MLP neurons of a small language model. Each row is named by its layer, matrix (gate and up: input weights) and neuron, and shows model dimensions 128-255. Each number is 500 + 40 x the weight over its row's rms, rounded and kept within 0 to 999. Numbers have three digits each. A neuron's up and down rows have the sign that makes its largest values positive.
A block is one neuron, or neurons of one layer that tend to fire together. After each block is what it responds to, as a language model described it from the Wikipedia text at the highest values.

L8.gate175:472480540552514473435458503518447493516568454571446556507504458492545457532490539500567589453485574426418478531511472547515509514453411491513524535483487421525462486513451440450588468471552486544495469546531503505474509517459513488516516493536568504454513513499514488471448411466533541501504544481453572548546492547475480530474505434460499362441426492468497544497466481474448568461525
L8.up175:387526477487469501548515506471529478483492480443523461523494483465506519509487526365473557502454528460449500526514484461454519506519436509512561507551479466460474524595474459501568462580473522490448579503551558463572510462494507497530486493509510526541535530536443541497403502482551514498469462566529506518504541568563503514497523519501466548523498525479542488500539506563586519529552
L8.gate276:496481542512566498514493477538570448482545498519514486519539474454502526581475580487516517546504570442465527575524495494458468487555517449459426536470463423516495573517558509529556538536521508455504500494540495482530487511541457498522416491491467532526543522498462435555489423489511454490490567504472572553482513583512463493574449431529481469483483475472524479532505517509512517484503
L8.up276:437475486530514518524477464549527475574440469512429476589495481527461519490423536528510529489511578478468460507487520465506482511537470412416535506538501445526465549507466529493515472450540481484441499495528439542493481491505451539577459460519508563467497521547470506468511587420572470495462491537490484504529500573474494558487515522453527455532529546536516457460629434496429538517566
L8.gate294:499497529455593467506470529495492497478496463532522535490556483457537574494587574430507530461442564456583445499529490476488536494489491509442526513562419492510445568519498511527518458543478472516545517446543450483530487475471532462521430427563503502532499491500503528548451533487517473470543567533546546508528503480534438458520522458456525578530512448516480529539490517542502543553524
L8.up294:550480520553498463520461457532455502601533504438481490483487488496498554524459559480481495467516522462479381490492504534490526445567490500433463503520454486526490512483479560453498515464494525517507441524483474556491515492473510585451515368401469512531514468496424416438456494466475523498563567446492466493482529524466484483501477490528489388469504567526538494509485519493500542498529
L8.gate398:540485435528548401498453469507539515460530456564484500486537556491571514418493476479523487427483540439490473499524522520498565443538586460507441530515543449477499438515484478479515510538439488581545471556557456500578529536488567468511471547494539561540476552533485519525459497530504521473484472471471517568524524514494448526490516508488486512429476523561599454548432524484533543418441
L8.up398:487444465472535563516499484486496531529601575562511510499533514521580557532458508494456423574484433541525547563494464466435486473495549439537502524447527436480501523448553427476544446524516490543506512543472510529518515502582496554546448469537505494469536387490505483523504431528507520427529495498496512529517551498505517534549434422527556526468558530528543518455545560432436565538457
Responds to: Transitive verbs before objects

L7.gate121:503498479483447481492455517410502485514592521493469550474528471468478484524559484497449462567497433587555494482499579492578540462529600492486533511502466419482499504518503541460451455537483455590534549538494473476491510479534501532506387510487465534503536583517475539485482459488538521539478537538565523552504478476525458450451483557503526508576482525412474528466479547432507512519520
L7.up121:492507475519522525525493606506484495515549461499502513518518494513551415452499538527526499561487526509611461480481533513470509499510484538503554504501492446460420395504486504511483495458505485525504428572466533425525527582533519570476515546444473489482523558485506577407528467456496437519461485434480524540463487495500486485476515446517493535548566540509501540541496481561507478517477
L7.gate140:461411500457466449544519496542488476632526509504499492544470451495552466473506505466482443527527502535480517499584537538506495485474616473541458534430490508505472537509528536526555475432478489577543486556559533490509492481496507512565498513570546479450499533505452442503498535544525474530408556486481520518463503445505542532497473525539535508528420556566486482427525565482409511468538
L7.up140:528506564547555548593517511544499518539473505535484518483544525542474482553494515503541475531441568511479557596446478478516476463497505444500509499525477432481513456552448508518452434540456480512517529525486506531486496503493489483490542530518539473524534519428536477458499546479486564491459518499496507551483474553428495504528494503465526471525485545379523486492532521456410428487514
L7.gate145:441525513470542499455397496485576494455452468532494494508587469570510436500509529534485495415515499475437511553451575477490470502503425465518469579556514455568425541444444484482513472518430483482543498541469475509521535509512438542478485510484512516555549432469496514478474445472529473525443533536514506555531453464527427462571461535530499509547522487463612452483458438485500497448505
L7.up145:548513481514463581508492522536522459578492477553453462551474510509484519491429515497537499583496465470515487430502569470539534486522468442567527485524489481444486460508466517573480500495495498501515540482487483477513425458399491516509524450476464547522540546468472527480493462530411520554421472611542509501428521563447425491481504488513470522522567522499560456559517515471489524499471
L7.gate176:541465491463474518512482513502488537525541483512469539536546512509501511550574616473588484445440498476482506513572451503529495497509551526505535571526526431478471473522571519520491431465489436539559561455539444511473550513483435506498501418469475522578436541502457461496420461541461508489551555545473571561477534573497553483526511522450530519516502556511433465566480479489502495432573
L7.up176:464510486446452503516486481570526470537441464488553486518494553519479467484516499521426495448463528567534447462531445484519526538511478508521440434536496503470479518420498443475479554473580487422519527447526510489532529505506480516470418485497455486548503521430523425521518434478492438529451559464448481540455499537469461435478423487489469443485457528539491498513557583486397501479477
L7.gate233:539481533457487524528493538484559489476496504566540450499547453431464590510493446423485516484488542536482471505584537491501493444562437561518472495495440505453462483557487547582523489468462432488467506480513559519520465493510428434610538435463508517517518492517520496491507521465490465546576540520552479483477500536507477521440582536512434511557527536503491502549471480435565470423477
L7.up233:546459494504508435520497559482523529590513432505417516533501507462522500547590515500494505496476469438474479481542454465505562519502455467561421440455506522493474536446453546458510499460480531524505547456478480462501484534529446522485458441526455495514516502402411478545463584503569442459537547499495490497517536504490475448528565510512522611508468547485469508500473547419565431537492
L7.gate409:403519540499506540521483496512471476519505514556514468491488491636403558533543526461490504529541566539523465526522577511494502496506506503438504495536480512474476549552470526501603588411464515536474456514505507440526517559493413447532509513493451549446501550537549497556499475506486490443461484545528491559499494510459500465493483552497528602550536393493521526497528497492463409532429
L7.up409:538491507571584506480515568502444509470580482509487485499509523470487457510548537470551575458499536493486492568441514549517557469463518466466406538493437409454496522482559526505509452497496529590460471518487460467507458537524479532476449461539423460481419512464488459468546536544463536551511501532511537565510533469404489551538456525502575583489544470561458489470604554478496512461487
L7.gate465:418558505416527554543486460495510462512455465542505492475583514502483460503535476473448515444506503571498465455506517540473545480506509500466413563533415460478357466522445533568506502445447450558582465482562511451501560522519457500535468481516534581567540542459427472561485565545511486513508455522482537472561484531564464493494476505490564465483502556478426434474512432493511500502459
L7.up465:446466555441460478509502482412468498539529482489463517502455518502473516525519532493535389540448541494532403497452488549487459478463500516451522515504456484528505520486439548547519482495551515490483506471507480520495491504447462533591487506518450469542526468415488428513535510502443448465450461492499508501521460535421499530507468473473461537526562446481443548484448512443451565457498
L7.gate512:486480560481517476564482557426492492527486531471521453488604399586529438524479429520510485496560484549522530417459548445551479513486486528497541503452475515495465462509499480527525542551549506507478449536498499444463507445537541509482566538476518494477525528520516497493541525451592502552491506504581535475504532462470392484546460506418486482523467514522429543481514524477478493484500
L7.up512:517481463521564534453495489401493511473508537531501451499539435524538499422503549510500521502476480509554476490477487432544543509513435452504455470469498465492528476478499386511414465430519520523493504457467469552501440458518486531541523432491516530530543533624480528495441498510560461552548519514566456528421530396549480464562490590509458543479437537434474470539439477553450528466452
Responds to: Mid-word verb stems

L7.gate41:475558475501518598586537468543496479514558484456471467426513489446565442446454539454528484494529483502505553449499514493541501439514470479496600493528507480488503519499509574439440571511504545551478468501523570510494499430497471508519510493589459518491445486466497516509537498486481521449498537489479472532505494528500449480545418486513551499494507542456428460443485476464520481472551
L7.up41:519567577489455479514584520481462495464578547518456515471564409449480512518553517517553465491456543546521535454462392477514551459492492503474533505496510471501496509535511507528503518517484515506456537470473561444509503554519473559451520479463461532538553445489486526531514491485516493450536524510388417581458489469588489461476420489575460488471506509514493503506472504513544534445558
L7.gate55:437535535500528566539522606468501523454531463481541488417468476545501439575492599522511473529473522559530528436453516473495548464450553569514586507573509522568500585461510511506461489520425491529425473499473513477537476452546488516460487481452512541589477473548435515499551417495551524456525539441463456556497521473512594483519504524546447476531501495511534511482475515533523457463515
L7.up55:523475489516486541507552516464453471460504531538429548544538487463505519477546507459524457500549486521542504494491452475520524468518513484507519515512486481363438487477493543474464572502479481501484506485558580487482456464542458546529543463512451520491519417490527525594581595552461552533456528464430416544450597540525498467547461553585519503476463525451464462476473464580523483540564
L7.gate222:522515457501511499519507469521433492521500480423423486520548445481555496534566512552470485598531460555516554444447504504507550461482564459501564433578478507405526518525477447458490557567445551534448492464479520523565480477565424458531556545521500449541453462537473500513590489546533486495521499496440441533473519452522479483493476523556552485583526517494527477475553521422441510501481
L7.up222:488569574514510492539568450464515550443521579560517475403537433518504556479498497483508485496485597510492523518479540548482454459506478490508511566463557521548451515485499531539486577491511495441460515560500485492499480486479558533504499484500521509508496499488558528472525587523501508502471525544493440483495485539536547513486464525591470509497452549571433505405430500585538507445490
L7.gate329:517587525559534485536540563536493494537502503511474523502526518437463519518478487523482478460502455547530440466486504486494543551475477486514486502507522486460469562519483589511434482453503462540472514528524550549498468470508524556438541441517444517565487457514506505393506550496537537522396585480431467529508446520423511574468467541494541512540432539441530488484547488515520601512533
L7.up329:423508460438480502458494448478480527496513415555500477508568544539443508544524611417486428487458528496484509508516500504549517435487558521472469529528455558513516508475542562530527494519498478551432533467445486527503471498531426523518510483478446521622520521504522476538449469553566438570459517525551452537523530555544481437604402474495508551487500518427449528479512497471453494488546
L7.gate416:464506561495512537478487523547517540511508546488570541469575521451552526522491534504493516533433506482433520473505468494472507497527532444500491511506412492566438511477543520467449496483451514531505445505543518486526531395564465551541496501564449501548462509588531531489500466560489481511493494468479493460486545507473473490547505527512486496551472560497519435498405464506492451461527
L7.up416:457405490495448454522492519518390501490449542482429424521507517549517505475503510546523553507458480434482591551508490560428437477490463517487481519481475483599516544475488471458482442546502546515437558459508554505533495485532504481499504541489478572508410571480502510504461448495408386510465500511470450605466570500514570486537498469552513491503447497456492467519510507511539487503491
L7.gate472:442506581473533508530500536479462476448506485514509552467548444451543468491536528511500490473496550509480586468407487470511504436480485491471513515573493502478474540545504532496466476512443500546471441500533543442454542445556475531487513492528451498468501474526575473524496477527559509439473575483475487501484525445516483458523444512536553539532477562506493484458458504493495470490545
L7.up472:463512568490529535512539511494444463470534501481473507460553417445523483462593605537516439495445559494462515429531466490553547446506471487440599487541486415449442542536515491476465556557433547527498447438500549477522491450514472544473510499471425569530485460505481505574526520512519510474490498518389447543482475524530485497530405510546560546549500509466466524527447475516543562499542
L7.gate475:453547578512432502489543529443501480458492490497448497512553471540537412528540550524486456492478517536508582500458496469489514445561454509524458483519482477447476503539558462468515503571466530451417504486488544477525530532530497485442548588478426532523517442426528505585502499477502477434483477566414438486491448497539442521509481480570492546499500464523500466477473471529529518521540
L7.up475:440528514501512508584520485509426471525545498513488462423526430479475509502503552559526465483509515513484528520533476465495511419506446480535554454562517489508460508520433460433445536486479467547457505466521500487514454478462500608598512419515486522497471521522543500501509536536476510486522525526424469521459522434566484469552450521504526450538464502505440485450433406540489503444494
L7.gate479:492579564518470486511499524488519511518523516562462450459556493466537470545501539483523449533556510483469570488513528485482479451526526451494613500520445462536535532569505513497530528555430493534495520455504548576507551518494478463475527537506433488568445512522477512533468579558554439519536519527442474550462523454576499432501517505509552506492500559478549565513414487446507503483501
L7.up479:496478502500537543532578503532432491426500442533479554471541477462484549503496511496520489485429524548512525449468439465492490488414508571473538545541541503404487526434458493458467553492471503523421494508446520482526470473538497532570472530503554496511528440545557494528508455490497569508523548516461455558502499476492500560524411505519505469472484494464436521522522416558483480479501
Responds to: Section heading start

L8.gate170:548508525539510458512488506437492517454556498470478501516457501459461465496503407490511540439535523463521539519452498479508491497523519479514523486563530493561494461549404463521538451496557537518523494494477485465513582472484547494475506498480490556515464467523522553529452478524528490426490459525441515445542473535501548571452503480472552484469481607473544471503504433403418467423557
L8.up170:537453558496539512476534495426480415495455488477523536414475495547490495509478515510422477475499473470538524575434461488491444536443516502565527492499523496472525555471494517504541510517455434507501499538520448503551535494525513436502510538457468524438538466511485476447507526409550515490488482524488510554500511534475532531526602584539453567457438588517537495444526476529515472553517
L8.gate231:492567488416520584475467513497453450484470499541446474534482468466562512523454469527537490499540541461485522498554499459447510483454532543524540500483430508464516456584468490563528507531526509506575533489580467473447504466515486428547540555442483527555482527491500499587535538569502489449477500548452548593551498504528547484487529519521580503446490478468454536530480453479448476476555
L8.up231:602511543488500464440472452513509375543517541497482534501490430513411433539466475525466494543501491524544513533517435513465458558450524516458523464536517463544539497480466487511474455440489437529529485507535460530532529457525520513531510548436474459466595552474503533449556532494542503472488473464469521473591551546512506555528533528434507454472411517517496518564513504467496529470489
L8.gate270:528535526458490485428474542499491433475510569540606515419444532422560411506526474522496536465460415523496584552400523458540489515523528485541524481562475484539475469531532465500456444502501497519495514424537583502525500448500513493564506546418473512480440457510524522476447477527520421515578466565491542503559545568527511485452469564453537474486400440495528520499502461434567525449501
L8.up270:508438584507464514491532449522514520482473497460474475464419451528545531558544568532571525498505547490495457557546508465409463541533493453464477456513441477535442552460476475544571492468528481455508532498520455456422540515497481447601471426502493498580517462468506500477440451424515511440536509513446488475489498480588545501452520490501488465488470497446480534533450494489460570545471
L8.gate345:506550471457572507482456498418470505501502545483499488564513507494424523485564447576507488488502489513557543515465454590456532471475530459474488507536549534495464580545526408572545467550512549563514551407543533541447523514522495452536510520490475486477497505527552468464427629519468503567517507537467521478537447508510459490523573538456502555484462480500504496473497477457481484450530
L8.up345:513423508494539523448532496502536435463520509479471531506523494499487518498521522491545481489475441546522566473493498480506414441458560530508518546533526498511501497560498508553560532453477451503417566512490459527505520427469491412604536507429515449502566435478484467474385462476521500549467419481509525559515559522478458495532507594450595514483506460464479598514516549477440499568515
Responds to: Quantifier and amount words

L7.gate139:402447541464469557449408452502543543478503454492533517539554451502557492552463497538466527530479471518531463445537477541456510503412508481512554520490493485477517494443515540435474604478453469493546454463572563511431588514539415510497411487454480484513468492451514518521511466550490442477508490562576559488532523485533459477454529458468537475516496609534519474539437457486483518531585
L7.up139:529478422470475488436536523506382480449498430456557498536551511500527509538433501575481474473532498493487567500507497576569444417480521526480516490550448549500499539507506476462490494476498474457489574425533443544451482457553500441498470517463485610448529558427488426548564491567473528561547420493485494560534471438491446553515542487485528478424553498539473483492525526501438527555483
L7.gate204:513471477531502459543485523488537526452522504461435539543521492465492497533611521445465448439442478475539513530482488449464505534490560518497501560549486490471504505492525589550466525446528464503452536458454457552463586465423547588507489493485455531513489519546536509540385461551542502483483508473447570528527452550572521522520502470442514494522494586502538519517518460467534476446481
L7.up204:436520534504507533474517583480504450499530528501478538493500548447535495505511453503464423532517498437428522467477491542457415466496501514447528496526508566462465485486473497493445406511511572492468521497481557518460504435510484527530511538479412497468443545525488510554466516546528513468532492490473513491578493522473508478441552462485473511577515559410519523538407443438519533528438
L7.gate281:406479479521429497468500481511455511432467487510473546465566497490468487496438528520490495567571541504521562452499490504463472438509584551543511495535514480568521480455542570474458482555489478459474488551540546476515492520451488488532477442474496561475503525442469463488548516606491543504518481543491473496517467606473484491552424440499579558495553452476483554538467497421535532521432
L7.up281:473513448452509452466437524505471548449516494480463545589523429518441415482468532472483411489506540553465483480511498568554487470491509574448472454443511471506514491526486508438524519425500504529547486481527515568413526548489416563535566559498470470549460532527496548520568528548508418526533489464502528517526528457509565606521455535467473484490444465561540486474537505472512564470516
L7.gate341:425449476466479469470455499454479479526511498432396553503492483489505463431465486467542498478501470480513605496431520500420460472527481523477519547495478466587424483427507528525542514527495576495494530478480482483482600461510454499511532502496522521547483495521475365529476567472488496520511510462512511486475442505517521419497445514454573479473533484492450502508556518435483481456518
L7.up341:497580508473455593502469537491472443461503508511445495515488555452488558485520490523459422494500433464501475471476486519498525480567569490514542516513528492505524489452495473526598522482480442523520572537478481482470486476465542515486466519538523517525404452495551497541522479511543454462521470422553499478489493544538524434479475471525462529558518540398489486470464425465461530441474
L7.gate377:460539521508514472444447542544490525436503536445406529523515491509483550492517490603525461501542465491477520535517516479459509469409549490445497537518545480467474524554491467528491493541529565502434467526482524527498490400473452528564507551422474458447518499489559509535579460532489515518510510481522531499549492543477437482524427541446589565493502521558477510526518540392520491486479
L7.up377:484515485469441476487490514570506452432497518509502488435495407504510522545524424478531431499459555487513468450557496436422467534519503583442547394492480493477481511440446483391458487542592506479466522466433476478462519485491522505541491563433521457632472574517538527442511487520529454577498519560452491519479481511446508538559447500493451456447565572479512513530485474493505480498491
L7.gate410:537445390479524486532500563428444494518535550506418552556479556471466482449517538504394496553455493453534532506528522438482528509558548554452495467479513503535557509576494510554489523543490534461472507575595518564464522474435535544584520480456449509518498571470561481521553556507452570478537561507459506480486482512534493480541539438474495467576549476489475455571522548510515458484495
L7.up410:424549503532565548448531496444566499455553453568539468476512535456508542498457479460502452554483460464512476528519471532446459470525446508552507483543513447458469517542460438492429478453532538452485495555449469491556508483464587570501529490454394504480453435475549547406517512490469528529492483568552503465551519494525445486458578514529501518564474530477580469503506488450508491490565
L7.gate661:490538501551497505501487527477456537453465505501525493541533491525624472571424507441492487469578541530500554493524481482473474473426540509484475506487420512503451449484478485417541542500461458543500369539466500538412555481559510525584531586469501486475545551471579503502528487497559551495437467469548528563533396535591455578468498534484544505522520516510489522497486552458479560481427
L7.up661:522491496442578480517466469516484530487494592414436424492470458427500464518487501565436504540512459475447554509427533497454519371532531589486492516520531555517527502521434528469499488482463471480491494416529577529431499533508504423598545546450493438441502523469435508421471501499484497483543502519523548488550480506469522494445576540435499516515546558507533505519497540484474546505470
L7.gate680:468560499493520464526428502491418484503489519419455478460471435517419435452491438514418489522505499381432488448537465506519459440429505515503479507546544415546506537587496517518510462525490557497489521480547527465508516466490491528485499510551519447477489529467554466463506517539518529498442474490509489568556475540525517505527516537416590490518476505464602407438569438516484534458469
L7.up680:433470470480559499501481456521470491509409518461472549502417545533500485478560422501510508521516528449484524539528502505500477447468527485541493415473428512576521526491493495488519487569470513453515555490565555425524545518547421535516520556414514476483427549463490443558565562566435544511509498523507501480536444554505501506481493511454469437499524464496441484493460499498492509519499
Responds to: Trailing digits and quantity "of"

L9.gate149:484579554511520552482550522436450492538497475507544527474612504501514512491522535507430544545504554503515555480500446540470451493524501480507572511495581536521471560474496475432496461548472451494518430526569558461478568454556528508541554493557487521441486489515496517486504499571569461438511412459411481589529440492417530457537443475486517551563459579448534495420455396467445514532535
L9.up149:484480539546503535561573452486479519470464493531434487507551503440506484496531527460513456500523515537592530564513425494522472394481475498479556503539527472499486515506492540467560510483463495539507529483456574444562522474569518475484505530503535550516538503491482448533518458515534494534428485527477413572426555491514528438496567484519551461479526526529458460510462519521492532539480
L9.gate527:479499551478553555610489496550505583490547508506533507407558420552502503546534558481496472531488523465481522465444472510488560443547560505516560515481483538447486495532458501481453548461432475570559514511538620485470481488540453515535545507461476511512484393497549501485451469561475519505536489459498499471438455451543509457479457476512499518564528495503489468578435481558485501479481
L9.up527:563524547504468510528509533492488520454502484484563565438559535417493510499466489522435548496502581521492522356472507458465503486533480461484466514558530445417489512557513527541477469552510541543502508485449549514527443405514489480517479490523482560549475544500483485537555555545461528435464479538450432515453559506474499446497498527538557498597489509507497512486438480437480428489551
Responds to: Section heading start

L9.gate218:547433503536489567441500548564448508491483571450475445449520426523503525502488508533522474475427538475501518519525536508498462535502529537564521479449411537461499445553528407516550509489453549544491416491528558489484455457465464494518508521411545536493529591488578487511484548527513554542510472581531493587510493621438465482511524550478556473515478557482466466482566446509543576540522
L9.up218:492515551434533500463517499495496456497492502417489437500506470476420491604521478533457555552472493479484508529494440432516477430494538463473492444536488467446525549474510501509534438481594426491546508480490484457494532413519515521513587516517442447554478493513472514543498502552469575476438485539484507511474436496505460545478501555472459485505557525492540381591531529477456516467418
L9.gate577:493539473450503565443505507447553472417451512482495441493495479461411507441534486458525486494482450507474572500496483533439432473458498560476494507511475499501497496591512538533482515458505514531464513509509523476503518387514476476551542512444539459541495555448465524505554504497508458473476514485496497559534514511494450502547480576479480573470488442481495494504559496432437558535504
L9.up577:477516512421425440423451488519429452547438480463454457531529503497425517500541518535443398499526465484486557509494500440552434497504541579552503510544431544519505525596499547498473495561511530504501511490487513544458485460470519472533510547441508466532520545577503564522510520541556506499465517478542551510534492466407487555504441561438488523548446470542482502517480498457469493494499
Responds to: Cardinal quantity numbers

L9.gate290:461509504505514490447454456446478553574509469534550556520486518437536467472563577529558474508497481483461506500491482520461499504579484499480579588484428457547489518549423480525516546504399485549490511510488491539507493495502499526504491433540455525517578499434477475507497495448432506481502502506460526550540518488571455406545485483467535515548538567439524520533500519495485517559549
L9.up290:522591460542507543581484477515537542432469450492585501551575478522459499497531511539426485505519479436497505543441500557526478501492569506475536479494482537518451517535551501492509495518491516472475518556540497463544571561475495499492541494497515469528506583513483533451530521478616512551480471545534533522489529578490499469493523511469516457476463548553542512515532545483539507458530
L9.gate679:397427544523528495478504500497599472450505523538466511535473500462507503460514561518468509479455559430425457485456475499481543446543548495483504526497436517508462580502513521536519473444388470531423495481461531503524552532464417487536477478430535515518509549498496494474492390549556553487436452415472491535525558539565466470590487552547492500526480493517508507476486514493526441558511
L9.up679:518537569530455524531503500486557475498516484545467475533509489499525517517475528544502511471531520438561533491544523527562453485523539429518473530401488432558510495514450487471519513479493464499550533499531489455492518463588491517470495526495526462551478497544465517469544415458546543445469467496549545566489464453564462456497455513518488475568458597487519420532428477479508490537458
Responds to: Mid-word fragments